python train.py --num_hidden_layers=10 --hidden_size=192 --num_attention_heads=3 --num_key_value_heads=3 --head_dim=64 --intermediate_size=192 --vocab_size=797 --hidden_act="swiglu" --norm="rmsnorm" --norm_place="pre" --norm_eps=1e-05 --positions="rope" --rope_theta=10000.0 --rope_fraction=1.0 --qk_norm=false --attn_scale=0.125 --bias="none" --tie_word_embeddings=false --parallel_block=false --extras=["capped logits"] --init="normal" --init_std_qkv=0.0146 --init_std_o=0.0 --init_std_up=0.0146 --init_std_down=0.0 --optimizer="adamw" --learning_rate=0.00169 --lr_mult_up=1.16 --beta1=0.95 --beta2=0.99 --lr_head=0.00615 --max_grad_norm=1.0 --warmup_steps=546 --schedule="cos" --final_lr_fraction=0.0 --batch_tokens=16384 --max_seq_len=1024 --doc_mask=true --train_tokens=172500000 --max_steps=10529 --dataset="wikipedia_en"
MLP neurons of a small language model. Each row is named by its layer, matrix (gate and up: input weights; down: output weights) and neuron, and shows model dimensions 0-191. Each number is 500 + 40 x the weight over its row's rms, rounded and kept within 0 to 999. Numbers have three digits each. A neuron's up and down rows have the sign that makes its largest values positive.
Before each neuron's rows, "fires before" lists the tokens most often just after its 100 highest values on Wikipedia text that the model never trained on.

fires before: "2", "1", "resent"
L3.gate142:514456532520531444466453507476535420493542547461594491542508561415558496502442563483491499529508444502482489600463584549489475440479456433498511559573553480548519539449467514498463504490478524457475491480482492500503470423535439475406522552466478429573494562524472525503415560582512512532501480524480484378458533499545508446433532523441509518528506527495412536590558554506544502462544509472499499454511520457534524472468453441472447467516515501532482508462551463517477529496519470470447480558471511509491485549524527509514477526499520462448508459473538538471549470457509533487
L3.up142:555517464486483541415496478519514495460518504547454456526522488440508462541553494462559529522505479482507542491399470520544567534494492519512501516449490498515538467526454475554502522469578482490476528596492522479482517460482487520586461440498472514580494484534494445584431522491502462403470498466450542522502469448530529479477409517463432548543561543450490514516450526588557513527507486538511474532485571485512576541502508520429479537524530540496514484410404442511474494484515581555548502517473555490424496461511515484488508467387513539516546515564493540515516544502485547563
L3.down142:415496530463584539515513455405488398554455557507502529564455423518527450468476537414498433558553562467544484559438513571509532505468465474445566493495491469501527526438470445544524547447523504449504482559518458458512469559524514451467476481513554497611519438513510537497517479515523514518555552504479493433468513468513516440480465528511535462508501544567510465533568499575555477493515576459506495497550488499546586461415476496473506552498456514558516515492499458513427515547451438441518492531460519508520495546486498519531530497522536461417519491532455503505460535515516512510

fires before: "k", "er", "ed", "es", "io", "on"
L4.gate109:449557538498520576524490425455486507553477584482534457569528499539460498486445524505552542479452495494506543506462512462472476492535519497429507454473507483455541457517518518541611517511538452475532492525558512431476460413519537518477440507505532448525510450599450480531438453488502542516521503441460510513500503508566558496455497499473504447466576481515520553513507554503496507453410481494494476521458511592538532508508525476515501566528450490489452513473505523522460515518497485501435511479536502545460527580403466439498540532507576616496468509635533505527500514530497521424
L4.up109:504472439548455562510514502510491452464492427510530431466465450476460502577303475560501462404479508522520454465530496425509483513532464495482544527488490457522500470534556474549520486502539552462521487518485589529524543486542517501555531461454511533508519523491502527574526496548478519452511542574556537503472496516526509505490498493547437517511586544437499484509505508469475481514497511528534531421433463480508495507530445458509526401455473566516509507512526521468539481438439472533551501518440506483576470541471500522452488509564531503536554477536468517562514581510544560436
L4.down109:496543490464481454457460478564454486465484521545416499505455565433490593496552526500581472502432546437479481499525472494436449500506544485549471546573475483452467573507434506482535587516488477441488541480516411473448534508479543516525459461536470538479478441544479477505488501554513481469418383486500467499516445587433539504458468481504446510493448447513487486469510488518472482523514430496543537463573492459451520472534500439520569470507413504475523455445479451464513457519501464523530452534494477516463468589453485463563499445531521490473506421517522500576522493520457501469

fires before: " the", "t", " ", " S"
L3.gate103:481473526485484455450478498525498505547452515458498501543464432461459585468474513440500498500585536508526498531493584503440571515441485442509443479444498475512534474435521488538513480513487482444555513469510449477516493450404481561412542505446512509431499462464484531476561541526461520429595498510487458484453539460534428453507500444517473527520490446476499530522495547512552529496508579483415503494454507534487587506509511524465475502523566431489504529470499493595462499553519463572503489552521457510485503457565584496537448539540460629483555517516468493437496462536508477493
L3.up103:430445537465423506512529513541539467509456537475505524488491397436493479508540454417525440500514542535513547519475534467442520510534502487451420497470484521498538434494527533472497502469544433459618535501507512527513475526504496508483565479547525558450506512445509456496521536483494509451461543563486514465505443452531422533517468488534493518470531505591428542500540552504545502540493560530407491503452445525464520512515415555483509544504556429466453580505483541549511485554444505583526445510477495498500501529531581484556479516460471572468540480526401531480497521480481505420
L3.down103:455512547541472533473493475512435477551473501498474488506486456531535504474525486455531509551534507537442496491476424466495555512393531501545486467512507448505510471558492470545555451510447470446534491524530500515508480531522520483464417488546520442464550453534536524396544482509433596459520486432397517442442531486529496511476517520526463554512508477470475499475492530505467521553485495548460506473490510496532487509470451468507527495486458470465459570503522519512587547549609529396494466486515522456480471490517480519523499575540437489450521555437430578491504373487445416534

fires before: "u", "ure", "uring", "m", "her"
L4.gate9:561539498491494518438489499478485562521483537483556473506502522481492556391408566456499529419499503516488524508509545562455499421510432516529468483506470500483534530533486462461508495497527534495448480561520565465381469493572506522537486500513525408510529521499468462458481537550508523379499508509525513542512487434531518480468488477572430500475500560464474499509534519442475439595522544550546495496461507511562548521472561437556508509555508443557502442490479511588460439488550497493457453547482509486539516462526442435482509478587540581448534509460489454463516507528498504505
L4.up9:440444479546500474520497490481549519525533477520528521516417409519506416497470537452485536499520515539523505471505450492465538462485446532487555509506464425485455493539474494460535433475474537466561506512458480489521508434420510497527541474530526475427511491573459483510496478474516502509479519425516443551439488489470470587533465578404530519511520506414513525527482528448504497545535521509474530528466485578478547506472500485620548446473458533539487506535579467448508460556456517519523568494495516490467499450500517551581452501470518468519481594529528533600450570440526490581
L4.down9:560490494520447467476488428519501511505502490511494594507424490518522507442546488398493479475609519516488492515414530422495422450541487478459545447503505431549467508495479508504572473506486465535485491504463494488538518493539494478500456509519484436579508507446472488441499440471500481479508501571372502572489514515514472495529417532547530507459412541492564495538457483467462504511526480461496550543441517557519467424562469398518520507433524472505510398463475493446449516558435534486472520511415496485554442491487442476462511495503483562483532502535500473492495510449520547498

fires before: "x", "ased", "g", "it", " in", "ost"
L4.gate119:536473513519398561541429556500546463536492493513466430524486454494516542563496480533483438544490507483476412462469509465532470501502528534468508466554504535492578527503523451528482493486468495460580446411571495541482494560501503432561489515508517481481453462450457495437447514526516484518556472426530556501510491465488495523465519596515508529442498537519511534524527466502496622504576533503497495522445469495427475471556470480460523513487583523464476497496503477409488521487457554479563477521495517457505488427415467486482499492544542490502428423575432518560567450519455536471
L4.up119:555550527506581557567553510474459530441540456492562489533536473538510454517550487460560519516580536527433473507484427467504546548517475531463562487510436527593484401517470569541497491513536505536587576438515431474572518452533475482459485458418428527461483524563515515552474514479533482494528588502466536465543512514537631505522547469509488481454536469485505491530548472526508500560496500499419491499499482522529476500529574509544439500520473514493425509527465530522504436500509499450504517456482528516464504516517543506499490501487449521497495593531471480475501487519523387454
L4.down119:527475439533433427478456483542488480526541523516478591482435391534447528518404438471460443467537464461488493547446554525482469507488518416509485458474519512482446483521524524410590537534505540455520460509504533584508532522536501486513571496531529496539463463452543471522571477477525536500551463498436507528552572478519562501554528485505477559513493535550473472541540544546481507453475517487506471504477562471551518399537448491450552529479513452538504469527532456468409522476464399545553472517527517517501475499483473489419517562483533493503513439517457526521567461512537492484

fires before: "ed", "ition", "ri", "E"
L4.gate182:520486452520515517502462516538517477494527513565531497490480521464485556574534498539421496537505564459530510528432498477477514436547478508503500486504573554497559462470452399545479444501524503458444463550490477477441517470489488509487486536481554529530445585526565517444462537528539384594530488517513468535561585474615476529561558463552441554504512458472545500455534545556509545585486537451501461488502530490466492499456508549424501514459529455473483482547499501503464478494467492465451488454472538443520596437539551534568498493463511569493549555493488512537504467525485479463
L4.up182:550482416509521552518456487508493497474475483458612485479454457491565561494509526486484493492526516530548448478528537502528446529464416447548499518479560523540520598457452490566430514566501564506545483529496462529508531482482508465504609466518502509566465515454511510515411502562476443554467533518530436537520510445544454494523532514555459607457517521464467451457505517501485502534459519453485520444570529508497527488469540519547521552546531510491437489483504546502491557472504396526512483444478440485518517467534567539481515515499506544531529517452474575515522499616409507501
L4.down182:537521432534571492436513422531531484543471502498464504545548518506430491462555518492563429555471543503486482476499484440432496549545524442454431488467530477475523503525504496499534462459535522513542506451512492570514491512505549531563466476523577505525460522542458523443480457507515467448494529536501411463490521502418538551555442502478531538523521496499523460537479434511517526507479503553592507497505532458472514440518525500469475447444396526493517501558536519484484493493604468455468505533540564378519465497517490588552546530489593439450493518542473515592473453486526534479

fires before: "b", "ed", "ing", "ar", "end", "n"
L5.gate124:464466490498519485481457468520536521549462571462512520524549499499516447494449511516502525458504490474483465493537553512516544479535498523505491489486519544463498426471488381439439521464491509523455540526562539462461449506499422584544436498602493466481462527497371550445545439562505469505508507537548544501554487542528522458579502455521434483471484484490523508481507495504499505605551460485460420464462457445521518541488521513484477485491460428542569463456471497544459493482547549551519494538508552539493448495541534467516504523506586467423473548437493564570477570538531521558
L5.up124:513490477512443535527531544541484611539541510521448483522480516525546555464445572538534593553550537532477459508487500534422505573510466502546505494594517545486432424451415547473521479488531513512505403521483455533465468509506437522549503495496506487496506431570519532549545536486467538582492546565499462498516452474440531544523493470508551474419486498460573491484501468510494574540470538556526484522503529502548501534527519483531465444531484552526532520536502535508500466535492526506499405493528514489410522573559533522501500544503482515464584491551434492448467543592529521517
L5.down124:565534548543564458509510441487492527527460484506501536526575483567485467540512535412450475484507530494466445502491514545436453542517509548573505468534511489579483415559475526460526413478535415499429541534492489496559523554444532480574512504502551475497450466482526542515570476458472552479485529494520457545522527495521519510556486564517458515557449566471486515498559513489524467516545499421562464391533483465486504449506525526473423521511443498516554475511491472539607548491491547537488612526476488448521562520479485474474546490462571558494526562445515498478528469475515486482

fires before: " |", "A", "D", "R", "B", "S"
L4.gate95:462530539477496558432475443527518502529517545426483554505526449470550476441483551397467497386527509534501549486459491507486566450514514520473489519518474573555464504594469539525512581480552441531540550477478526536496517561449477495407522443557465517529513510511450498544498567555454555525559555519523572444505473495540452475482526553557476413476433520509462497476545480533428447545500518518452498506529525473479481554523528437472441513457498494506453459459516580530480521467437476450558460549531474525517462480537489472488541409536517479539477496477493494487446560505483498540
L4.up95:503496517486538522521519446524497472509477543485587468509498467423545408492503529481454415483470501528521501507448448483596519511565505537503481475582513415519573422499467433608562508498444569542513539502499475496515501508522492479491533422479548582485553535501503517508523530500491515513451500494521471559510515505487516459423464485534437427441524499460437495491486495459444457546478493510463469522501519423568616498504486503505429534478480480504486460495523554468483511504521492446561550546628439446524517463491490509483499473499439456503492500448450459511462545499516492592
L4.down95:532547558493516488547527539543474449484462508547511480514480391460532438578484485491523452467527476464559540523487559476508460463500541423545533549536483467497534487518471539494484496510571453571549422498563500491492439472533527494494514451535567537396497466551492473534584575521535563457513499487548442472461535522534547459516541504460503544558486499483523472502534549447563547462438511462539516507544549486520601490458472547569433488480471465576545445500485477545484563544511484489536566525481517538422526437513481445419517531502522484525490524493436530478540507525475458460

fires before: "-", ":"
L5.gate62:437519524477512549513495527414554483477498505464470525514441517409443502479498448525450534551447501519518551468489494509501553523554548445557521502467569596483482501492530398521493518496514446424431510482503450530485528444491467459475550537525468444516479458504476514487485551525523498515479494503494477526502570536509490525550431531526426450422454469532442405522592510496573595535537489447578489493471442477552524482478477537508487502466515490558508471537471426463434457445523510519501400457536480510527524447463532492496505520465503466545499560493492547465545518513523400547
L5.up62:425507546427564545582491552461510411549556515501501485461419492413496467460517460514508492554414480499514476486473534543529509518501521502508517469487541504513495526486482466526515529553516448495492536540480461485524550474581512468532499462541447457549559440458504547514425509488495422475569496528472459512544503510429454491499494523504469502455485480530489451519513583557570548480478542489528519440554447585520567467465491471458537509521510504519467454521486439501456448519566548517512465500460480464465555482493506518523517580468463380527538550471427523427567538502561435528
L5.down62:449431517496523509553472508467482510517560503531515461500431452534533452440523482482572517452505553435451495515554485646502505539452536520535499524535535487501497505573394523468507510539474406503505543522484518495562456533485583503554541431450484553572518519425572519504500483450466454458527497533488488544488461502478515492497522517528506480485483549455502494507422566494468491516434565467526478503478498483500473463517459469442533499562503536552532535559494500570478440539506569504502478421429465447491457493548510505531429473465491409426462462477500438441507521473551521493

fires before: "ubl", "end", "ough", "resent", "k", "art"
L3.gate111:510397486554478544461465482437515496467498461413587438462456559495460492528491554519448506484557531433565479500489565545504476517471490520603527473442479456587503486507541477435402546500502469445517487458500448483520448469506467519531485484495534417470527466508448493507387498540431505495603443469556447457470495482501482535529472598452489526453476504461523508513477523518470456494479430555504519528419495491516488545531466477430537481483467447497463516472488496503434480485481437536489543483566504536501475437512448499494478475440464467558491512503524462470477518424469490481
L3.up111:416519512463474594474524464510469488458435480490437443506465542578562545498481477519509513528450467542519453519475528561485452496492485552515407495381544538416481520491484451546475478525493390495488514492562531474507521447576515436524421471554558503473488411503504552517558471503471472543417512506505477511499526427432493477531513539514510487451565495499551501511476533505482518495446451498535525457486508533470539470506534573493490504479511525493418514505478530491490455447474520466490506527501513473479504503361463497517459520513511525559534433549526542543493479439568554430
L3.down111:468479562518588449508416464488500504517441458489457482445455522463503517533469496506529466520504506496548502489440543486476502503482464535476470520476474531523517492432448509503488422476415484567497480449453520401478587492476571524528450481590455498527518508519509541506528488470481487574509517597434475507531498509521474535509537508521472462490523494466548496476480599483499622480485493497505488508495547459501531488492464519544473462492486450608466494531471568524444545568459564524438506523446560507493521494503481412495509587483453524542472484484485559621561488493576527483

fires before: "m", "ision", "ric", "um", "rit"
L4.gate141:503397505493444543560462511532516527540531520568505522521463499483500441474505446515492486420470528441521485577538469536523499543516506511511555553504532476441491532486516497520508542525546532467523562494553492455445531466455531484453434605523455505565467561476466495527543496572619499484481498489537567483526542425488544504493488397562429533478500574501522491525512484475512418497561426448515445553447453492480537493475536478496543539489487434517500450462503578568490496496493500481447431529510479545515455501497600508470516496534502496468423513473464535473499541556513424515
L4.up141:431456513521531465449439558490544472469479478517515417493445451600535511564511521544583413471521570542488473540505488489488492441512534530462545440543550486424487575512476502518484520540478489425450516509523497459534534541485468470480503550455498515523538539536459526563531446504531498485522489523529532544528482545457532486497457452530475463462488493548461533512531424523464546495520434541563529456467515478519544397499437596527500499510490497513542457453463439523492512499541429536424511546453493419421528424425527486499480575513508533474528448490469424526482511514505465536
L4.down141:434483533489503571515470482599560469469518495553496496448462491499526474547447446504451545473543456496504495438522498456500479450437473589495547423519510546510426478415461470528522506546532494437553499500468536495563525539540514494430507497543483462538490487508477466544438532460562579566495473505554497547448577576567452527440554412530468475502447475505547459469513505536483473505591500543528582472471537494476539486544496544540549489523489499473496474511476532575519570510504426505531527538527444480482519480542459503506464558506465486499483472484590452462472529548573458508

fires before: "ition", "ing", "i", "end", "ish", "ic"
L4.gate173:547527478505496535517520465436531454540488641461532457493524466539494532517507557501490623418503490533432526485491492478536455490525498558455528537485470532559501476465467464570553491500464515538478471520562413463468532440493562534501534564447529422448491459544547549462497514454548531510476506496516545445455510513528506470555503510517422505528486512472501536441501522472539550562505502501465543555441487559482513564456563521524527488582424501578517411477547445556491511522516489485483468570461517459515508456429518520523504478506548458445461542508553540490464481427524474505
L4.up173:506489439549518519402497468450511556453467512443460471434489560541486486446449527463533540511578545472561506495460470464546530472467503485480497464424464505511523438509528527518486532479461553488548488527522559500487422528515485489474481451482559508547496538552549481485439501556484556478583449489521469570529540505575428598509554439461462513544478545473482487526470511526450462492518493424499465482461532518462469557438519518482538460526571518442458527490430497535469505491494503463523597501484501458515590501485485514566451528435513546515531591477478430494448508574450541524
L4.down173:501470516552482518537491573455514471499520437539565571477436470457489504548460510482510509451539480524463452580523490513510454511502512476545513447555522515463512507522501454472460431501456473506529573481515483530538494495456562515534525551529522504495507550454529466486474468529420463524535457495410426561503599550513557503487544526453535504535483571472572524495483574519589451492534518499452500535446594542492481500454518466572483537565493517575510487503556477552507443520502508583498471498474553471465564447508575499497530470410510465455597512429515524516516546543523566501

fires before: "m", "ment", "s", "ure", "an"
L3.gate55:491469490482461534527551478440521535530516563477485502549481500573423547489521438491471519538458530478558485513488489421562459513475559540454474480496545495484526503520498507550523470488484487472459490426547462455503592513445542470513467499429464463525466439565480526503511456477583546532522417487575540478593504494526472566439488496503469534437442463466475517548530436479496486473524469501494466508451529475516492461484567508527518516491422581478501499525588481517547498516474450512464529506515455481525510419401440539484444484572529529584476525476480452500535595429476535434
L3.up55:485542493566502450545591525479490469574493526526540521439485487460422490520551531519498562502422485500487482510500449511494502443421509538512428450492552550530472454527457461558449444508539512529442516508508502469474561524484469530430469500472488508554491507503513435528467505448516476491508437466501502474479455444512445501491490467453505568499371485434488527533493555489490472464445485448422458509473549530466524485506477497523609612477469501457536510500547500489506500538578449435497489528515596504478510431476447522483561407495606487515480496435492541507523537509503539497
L3.down55:428541484539480486501441552443533482447478488485549518525523511533502513509525493542567471493550468511515496511425497508496557525532480504509505472484502494406508494466482502464497561554548499527514471516491478571473503576478472500463447481464593512416425587546560508453491565438532475457521489469460581452502513547610509486513461507505529543585513525460484496489511486470501478507492578545576503469495481423514416502586528496416537465581576492430497495550489490454544460490484485516488472487535536444507497517574453488575483426488460493520496541527458534490472600531525526519

fires before: "2", "1", "-", "3", " |"
L5.gate133:502524511472534501478466451485504497584541470412598488526495494457515477474485571426454536491550470537508509594468475533560597464528433534495517441464459528556554441584490425516540559502560495513502538477523516459497513490501391519540534500500466460518502502510508503466484426536536459549497409487512478537474539410533512512534470484520536477475486498505598456522478479554507510513490471461422420508488444499487504510514544509462514517484482487499486460420513528500449530497416477491538494482571485527469531503510584511460416493508459485460585498532503461521566583453494466475
L5.up133:518484519455568474508473482550497485517565442465556461529521527457516471505501576474499509492545534525448517519493499490591573479474469531446485439444446493584555483565500507564540482520528485536525518417494516490525541547509442449511510472473433448489530473526556523452465453479533429536457472545566436495504472482518460541514384493522546457490513499498567495532465494574500536444496524486469494480534439514477473497585533475450476544507441475421479474452541528529518564507442460499527503469573547461445435548535542578500458508512427467473543394489473445502528494447517512477
L5.down133:532469541502485453515476516569513503511465491548510466500510527506466534542510487535535511506474507511508452481506518486491532501456500519528505526539483500477512516477483557473496460522446465497546428522483508340447475471484475481504462496519517503500481525476549531483470462521503421478473549501520478517556485496457474496440495530467497480511507473487513543464484534530544510487506528511493477479500498511479470526609491507528457479514445507220473571522503489458673542577544536521507446510475538474505468517529507553493501511492493518554398497493530533510523506519499479503

fires before: "e", " as", "-", " f", "x"
L5.gate151:490500518530457479446483505509501484485459503490516475499528477523455532532514525508449498509522488515490480600487539483549524483572504390531505443471479449499501487536496466523503481556501388562521478454509431569458498463584518539507599496471489443571528546521409460501440550537472477522469534547515515459468470475475529484497524539537445568468450411520474518508480580510488508548443514522537498445558455530433458627476510565495482507432498437443415488456486498505450479521552433453512495451446585540452463484460514498495477480439487456524479537535538499490468527492513471532
L5.up151:472397483537501525510437486509481445540501523519482445507543448507459500492430490477468472513552492521424510570474485501565504477505460477463518433468512460431534456448540498457535435516518483492508461526570462513528513482574513531578568445457434441507528478515421467431448477489526454447514505489512510499494411471520535511570526539541462439486571476449454553534496461554535515489531518583457528502485484538554531483515562501525583536488445551492499470492536520413454459456502510513501483524462471462490470577558488458569480510473542479418521540559416442511460542444486506527
L5.down151:478484464479406517534487454532476446481492430521473484560421527483530487417420483473488477502501477525496462541520457543442487472491440539442536502489533473510489467487521430538548507526469523581506502433573512473557517482491409536471522534544490494518508493436490475459497458473461543493485463465543561448459536503526509494472486545466494531439488463492431536533500489571479460486591605510474581504474543549492444515552482472500534512448486506516458494492528532515498507443552536493533490543389563513499527494501514549458511537447410478472443460407395556498444488505528446459